python train.py --head_dim=128 --vocab_size=16384 --norm_eps=1e-05 --init_std_qkv=0.0254 --lr_mult_down=3.0 --warmup_steps=200 --decay_fraction=1.0 --batch_tokens=262144 --train_tokens=2005000000
MLP neurons of a small language model. Each row is named by its layer, matrix (gate and up: input weights) and neuron, and shows model dimensions 32-127. Each number is 500 + 50 x the weight over its row's rms, rounded and kept within 0 to 999. Numbers have three digits each. A neuron's up and down rows have the sign that makes its largest values positive.
A block is one neuron, or neurons of one layer that tend to fire together. Before each block is what it responds to, as a language model described it from the Wikipedia text at the highest values.

Description: Fires on the last token completing a year, name or table cell before a break, such as the 3 in 2023, the b in Zagreb, the pipe after a goal difference.
L2.gate180:410552526466557499522599544507431525561602523422453454561484550551420513519404473561536490500534570614485626520473497404582528519499577514568550551486601538576633573437489473413470529505467450570511500487523557411589459491540470534520439556514465532514573552518499433463602487518543535445
L2.up180:486441524500447401537370536447499445545542482507573453449516557560453538496568547511549482552562424491599557496527458466526562469577429567511616443498499372462452571360436518455453604493508557505423555536484456384521493511496525422481427466588469466497472448500435603498563496387579511497
L2.gate873:651575539629501566561505566511451468538543455410347547561479428457548536518451448526478376487523546555526548495513429551479474462547508557498505499458613481513562394513560497582453560531564416596509391474525434429450537451561450505438493448569482469498465470486428433559418503404552557521
L2.up873:452598473464432522564442483490525512557496588482542519490555583597437445376410424523503512446481508569477562431433540382587502480496459496543544567467442527462565473513494420490436543557411587507568410441469568528448543473450504448492424597496542592496587440521476561504513545422531557531
L2.gate945:470453426495507558603522530517572588585454533510429471542541559433514525427458500412593482462592527491421540536458407559508521477509541494536530511524493560557538539396459513501516469528505542451476423471489567466575565444472544499418615537539501516555413567446511589529492467461539525451
L2.up945:464494463594536526547553578499495602465506492477489561487627526470558493407472517441485468415400433441450555618475446454542555463517495460482488499466445427490497516486600502521546452486454531519499514496497504367526442567548507462467590477464593499498466503528497423496524510454482539530
L2.gate1002:451463469494509430514535486517510510549476481508499428489501497523519549541478516424431443516484511503564533510438523474473545554444541521533532476576422499540556451496464537574498541487515457505478559434451469520548553504476581544413497461581401467491512522511399498428609449500550571523
L2.up1002:482483466523459474547521391610516551530466487476500528445481515511439507540422451609484450449509546457617466529518545451452518552419517498524639453627507448514430456532425453527415503570526453369519490543403474569489558467506406482531534495557448458539507507548472465406466435461539493506

Description: Commas, dashes and similar breaks that end a phrase or parenthetical mid-sentence, such as the dash after "diabetes" or the comma after "early in the war".
L2.gate448:403517493442533542546496432466489423471570477468568527505515586493398425556593517513463492464492480528541577421533456440473530433480493499540539504520429465607540549432485460543460492546478476492551517499508515564497559524570447545470522450511487496536518568501568552473503521543468492537
L2.up448:472528462510542459451535482498510518544583513517509552425530503484521406591482499523567502429507428571420449559431550487449483473563453472552497565484485476532513513487571500462536435548505530463536470479520536550480533504431512633514452563472500546480554450506524537585490479504423504616
L2.gate940:379481436379433405551498388489510475549542494516525526499526393429508484581452507454491476494477509477517576381519473491463459541528546578608448466596514400408484481479502486492510539520531479554479465473535434518562479492547523474485532521514565486568472423437399478540430492560555498444
L2.up940:603536492458486502504521451507464478532561464505562572580454472463561482521433539492541379484515494523444526467485481522461566566570512514452434468494505554444541474526500523440536511499575525422502482454438513419414448433492609523441500559537473522587513409461461448534456550538497466431
L2.gate1048:496462490487443491455484443463480543589446503462463476484480522468473495440453482461483428445550579470517415431537501438512440559504557580462517434535487519407508524521479457454515550479482485488511511417542492470484583500566549442568577509552512526494539557460447498477506498538619450526
L2.up1048:478435445559431519545525459457548476471578457478497534438573595553458443472559413590442484496445566459463453385433604460503564467445549419529461428511473543606508549558577529550503500471495568529503492499480474452494417451471424493541436528410474587462423508573536473499503575429566486468
L2.gate1101:507563494472570480503546554513492512558552511500613475480520547483415470520581487475463490495515500496410505566545504470482504466528528520480553498492451468517571546451524504464427545495504469420505500380522506439459505518506514429391601477605476517557487587465475526444437513473586445543
L2.up1101:568484453519543484550513485572504386503525524414522452573611534507395531531447496514480513376553602525504508470528613468530489474377535545463466510531563449524434532492496500470565536464478439528464573465490443545491576498537475402430509516545536553402460513514464499571488568463565510497

Description: Last digit token of multi-digit numbers, mainly years in biography birth/death dates (1886 – 1973, born 1955) and table figures; occasionally the word life in Early life.
L5.gate119:429506474516457500543488384510505518520574575452456553501484389425431504497461439466568435523579437468397564521490428508510491506503509543458482493475555530518567446469533503546483474553483548452548426470395529455498413520504467559519465500573490478422414386386486548410482428496520529470
L5.up119:467465531415494480513499449604457368453513498558490491527430575553484508563404497486481472498535493519494489522527434528578467418518454625463572429446460395527481444422530435494543485539542561483471556507374458546497503549494467472460507530574577436495543465444574471498556535433532502471
L5.gate253:517404575519480504462358512481540483524454460490499487475510525455419564489505485532506422479478505518451515559546467435559471574528469566527427465611513543507557484533481585387368528516377482494483535515561613498551520457487494526477488408551526461563437439529480408573525539467479565536
L5.up253:550461493483531513458607458487489471479527562451556519489498436459485373541527440473490480449462606564451484516566528490546482417567473471481500436415467551476426555520401537471403538530435499662567512559469561464511574466490556539541421525529561563491569464395525510502450572479564530449
L5.gate473:479488546531474475485535532444497508591497433431467513495535587464454420585535573471477530568563490507524433555411513496510504414528479570484488485538486529537374503407508635481485496512575506527435515446404476495514409472506496490465496480375540467502463436494494389479505548431598539543
L5.up473:519451466572507543438482444528505554557604567464422547476433561522487483536541492430528483460555465567563491556414522440476559516545441571540530517532457562562469522520432542485548455487410535457512532482514519551487478566474583433476443505463592498472442488571378433505439419472509517517
L5.gate548:495503375553514544473537546465499477495609540509473573499481417407492553535512514405498541395593517471487526415464561440531480528547451541514502528449519539459501565571511506528453542429535471554492455509514583546441449489468513585456473505553543551469504521407512518548593525402436592522
L5.up548:442459437510495514550481481504607532503558560468545539520482430448490546427454497477610429515524416462520502467503408557533586545445524527526517435473500498522470506520463456485603350414505475535476525486522516422476475542523491387400514568570506479469552483454583465522495484495610420495
L5.gate599:409431543502530459465528452569549525498532494581505441543570521479440455531490510528433535436427376582520509476463435498545440464485513581498423515470494594572556587536489449483504540626497446636459460519450513588448526451507433495493559415512555470515536365513554528607535491466486463482
L5.up599:363478456531494582485505512500550518475464517478547519451517413528402455435558449448551495619509521536506515428552500483532377504454494451368518494462458488517541516504515531576511412442365472454445398480411533515588558425515603491489508450463434522472460623503374470552498521456541458526
L5.gate607:466534513483497497385432470476560555539534575470466563495376520546447530465453514357475456475481418528507478433483472546469442461440514536441506494481436418478450509452510453505472559505555456491612538495396565483548478490558456504412508554495538573558480554462516519540503553490376431540
L5.up607:518454422605471518457519514552551503542507524454528540554475401523556532578518568499481541458429480434525459515518397461522551581470477522449433491500525453513475488433557483505476542493449493420625467569573546516468476486419513526454519437420541523559635490481523483444448520447438480510
L5.gate817:515547509570522495516504591532551517444560587441479588554428496543529483397552472545547528526490476491502470474434415472518485411551473492558525542565509471513513455576371395536528491450485480493488431521530619578519515471421534464419553497515506513502479525444474535485599548622515469476
L5.up817:510566465482510527495505466463590503495453422451594437506555499455509465552478524472522441463513532513490477395414490426519487510518475517519567579505517394482543447434482589584475477483495495527553521540466530473564462500558493471554373494515517594555594555467474481550439495360461403487
L5.gate1207:529529481557447430483469499607460517526568418484522544538468502470542540493478487531568532464568446451555535521541465501587447500533537453491459505473585518526525442567476581613488524531474557513485491547485489459492546467487433614395559443546399453536538503486504473492478539441503495479
L5.up1207:509501492506554604465524525535535449430535483548452520536477454618448539581479544441562492609462564526432489510561512582524487518544498556556518451528456404465550451629364506578578578565457600442550483442474507475539570415505586565487500432554508502490532518422499490470377466496580571551

Description: Month names, year digits and end words in dates and ranges, e.g. 24 August, 1994–1996, until the late 1920s, 3 May 2025 – present.
L4.gate594:531503462510516399547528525479498471531538450460439469505396493450482520451556588565522502488542435513441495569557500512573504548483494465519529580475474453474517474573436479432468463497532557479530487490424556470502521457394459439521499440504533459509541556510470463486498450534461429556
L4.up594:469499488553455454565499482521467421455439548397500465495535559447441486423564579522383490637506433489486530548562478602543543537525443635450500517432451457529510524493501431475441461467456526417437446480443516522441395512478455397499506532491538568486560578447451456487472538423437554479
L4.gate879:497508550511476586581498548441483578429516497481533446451402518525450416402477491530544519541510498490449464554525393560529504508495577503431534508529636575482579515637382458538542449570440511584486459550374584544475421413580436517516465526575466487481504542448503614428516521508579516490
L4.up879:397515370560532484445415565523409537450456550523539469521515502517469481543493542545475493585478430438513542501428528502558505516514452494586457526487534492473459503505383477487563514477568482516487488429439500482559429458531517555597508537497490533450567489546518577530441455484529536540

Description: Commas right after a name or multi-word noun phrase, in lists, appositives and clause breaks, such as boa, Vezzali, Cooking Vinyl.
L4.gate784:477571544485525462455550382541542499494494501485512513508465508556532490397484489536415470438508583437475442420479542529598497566437577402553458554551537390492474537537434446532535486476635542549570467443573462528515534408486564480538419516509505487437429403578490487485547522459463547481
L4.up784:466556446509574463522573525573492564430514535451522525562552497491519527541485538540544542461495504515421515404417497456540552512470492528478494442432491447466549506446544559534530450485541479485506393506452530461374540562485464469618519500595483467477562490470521553541497472404417514468
L4.gate1145:375558505544497481523470568481507501434489500543449422470505440422465414479442491480489457459460582528340477468502490461442536460444378494458566455589494511482539502468466498502488450507532447471482411408563439399519465497470575394539411611509546529514468442494481569435617457469489536444
L4.up1145:582459509550486573476516426469464519434599546458567507478525476484450501486495554531524508442556351515496558469468470469544418481537532479493449450520504505445510538482520466446504580496538504562533488523485514522471512510471429473527515528521528461510444587547520627502478596424434577475